Part of a small language model's weights.
Size: 12 layers, width 160, 5 heads of 32, vocabulary 8192, 5.07M parameters.
Training: a variant of Muon for these matrices, 314M tokens, 4740 steps.
MLP neurons of a small language model. Each row is named by its layer, matrix (up: input weights) and neuron, and shows model dimensions 0-63. Each number is 50 + 10 x the weight over its row's rms, rounded and kept within 0 to 99.
After each neuron's rows, "fires on" lists the tokens most often at its 100 highest values on Wikipedia text that the model never trained on. A number after a token or word is its count.

L5.up103:63 67 56 58 58 50 39 35 45 30 56 57 39 41 40 68 40 61 45 47 54 48 49 51 45 65 43 57 61 51 57 38 56 60 47 61 55 62 42 58 57 43 56 55 36 46 29 43 60 53 49 32 52 44 51 51 40 32 47 46 43 57 75 52
fires on: "ate" 12, "et" 12, " as" 9, "te" 7, " so" 7, " goal" 4

L3.up585:81 31 45 47 29 51 53 44 44 54 52 49 46 36 51 49 57 52 35 59 37 47 47 52 43 74 53 55 42 50 45 74 44 53 43 43 59 84 66 48 57 47 39 43 27 44 52 43 69 43 43 61 47 48 47 45 42 40 59 51 49 52 59 47
fires on: "19" 50, " has" 20, " comp" 9, " 18" 7

L4.up245:62 60 52 62 59 51 58 48 36 45 60 55 60 63 39 48 41 43 51 57 54 55 51 60 44 47 40 55 40 48 42 78 46 33 52 50 34 46 62 46 44 31 41 48 43 53 65 60 36 59 53 43 35 54 57 45 40 43 46 53 28 38 43 41
fires on: " way" 14, " po" 9, " film" 9, "d" 7, " stage" 7, " lead" 6

L4.up192:63 55 47 70 47 63 60 47 51 47 46 65 51 49 52 54 48 35 34 33 61 60 56 64 36 61 57 58 46 64 53 52 34 44 60 53 36 59 53 39 56 47 48 54 45 55 18 83 36 48 59 58 55 52 64 55 50 69 56 43 51 54 56 61
fires on: " there" 24, "'" 7, " player" 6, " coach" 5, " goal" 5, " 2" 4

L6.up481:52 48 50 47 50 27 53 44 45 55 74 39 52 52 42 54 67 57 39 49 65 59 60 58 43 54 44 43 52 45 61 67 60 35 47 37 41 39 40 71 52 45 51 64 33 51 47 45 69 42 60 42 24 47 45 49 52 71 47 42 38 69 51 48
fires on: " It" 15, " There" 9, " which" 8, "ly" 8, " what" 7, "\n\n" 5

L4.up483:58 58 44 53 39 51 57 41 43 50 62 69 54 46 63 53 47 43 38 58 51 64 31 36 48 61 52 50 58 34 47 68 69 36 35 45 55 54 38 45 57 50 49 52 47 37 48 71 52 38 58 52 51 50 71 46 41 35 58 65 57 44 50 57
fires on: " comp" 30, " h" 12, " del" 6, "ta" 6

L3.up396:51 56 58 31 43 59 66 45 27 24 38 62 56 40 53 56 49 47 58 30 57 53 56 50 41 48 62 42 48 47 54 53 60 58 40 49 30 46 52 41 43 59 40 51 66 48 51 39 58 70 38 48 37 60 39 51 78 76 48 37 42 52 45 66
fires on: " Tri" 19, " ec" 10, " (" 9, "lo" 8, " Or" 8, " Dep" 6

L3.up101:76 53 74 44 45 36 49 39 50 57 55 72 79 38 52 52 27 58 49 58 48 52 57 63 34 46 53 30 46 43 56 35 54 46 46 47 39 48 72 39 53 50 47 56 60 61 49 61 35 65 45 48 52 59 47 42 47 40 49 34 56 28 66 51
fires on: "na" 42, " footballer" 6, "nt" 5, "back" 4, "st" 4, " Website" 4

L7.up529:58 64 44 50 42 45 56 53 33 56 48 41 39 57 51 64 49 42 30 49 76 41 51 29 23 39 53 37 44 26 39 44 53 58 49 51 50 64 46 26 51 39 56 69 65 50 62 63 52 54 55 51 44 63 38 44 42 62 45 56 40 45 55 45
fires on: " that" 24, " which" 16, " about" 4, " the" 4, " a" 4, " whom" 4

L3.up15:47 57 40 27 62 56 37 59 61 32 40 41 48 52 66 48 58 37 55 32 44 41 51 59 52 34 47 54 53 55 47 47 55 31 47 33 36 63 75 49 32 43 55 69 50 40 38 56 57 43 57 44 43 46 42 50 44 55 51 55 50 66 54 39
fires on: " of" 18, " exc" 13, "lad" 10, " by" 6, " di" 5

L5.up387:40 48 42 49 58 57 48 48 64 61 70 34 43 56 48 51 46 41 46 50 43 55 45 51 56 46 51 68 41 42 37 61 41 55 53 60 44 65 48 52 68 28 48 59 45 52 42 60 51 61 42 38 50 53 62 42 38 54 54 41 42 47 71 47
fires on: "–" 46, " or" 17, " no" 8, " i" 4

L3.up125:50 42 57 63 46 49 80 38 39 54 46 49 49 46 58 53 36 57 56 61 52 55 46 61 43 64 52 36 72 39 39 48 54 56 67 39 60 33 53 56 58 47 49 51 51 40 39 35 62 49 67 49 28 44 49 61 44 47 68 42 62 54 55 55
fires on: " su" 22, " ski" 7, " spe" 7, " bre" 6, "spe" 5, " that" 5

L5.up483:51 69 55 45 39 41 45 44 30 67 39 57 41 41 54 59 36 44 58 46 51 62 53 58 57 42 37 54 41 53 40 61 46 43 52 56 64 69 67 49 68 61 44 63 43 44 44 57 43 29 41 48 53 49 66 57 31 58 51 44 49 39 57 53
fires on: " named" 18, "ti" 7, "se" 7, " released" 7, "raph" 6, " selected" 6

L5.up223:41 56 54 42 41 63 69 61 33 48 50 51 35 26 21 43 60 58 51 59 47 40 51 32 32 50 54 46 36 30 50 48 37 39 47 54 45 58 53 51 47 74 50 58 59 47 78 58 46 58 47 46 62 48 54 58 51 67 54 66 44 48 46 33
fires on: " is" 26, " was" 10, "bo" 7, "inn" 7, "ero" 5, "her" 4

L3.up38:43 61 51 44 49 42 46 56 55 58 54 70 62 37 58 62 61 40 56 47 34 55 32 33 34 43 45 42 47 70 50 58 50 42 25 52 46 59 48 39 58 66 54 36 47 48 56 36 55 52 61 61 45 56 37 36 57 42 55 58 45 57 53 52
fires on: ":" 30, " l" 19, " of" 14, " Dr" 7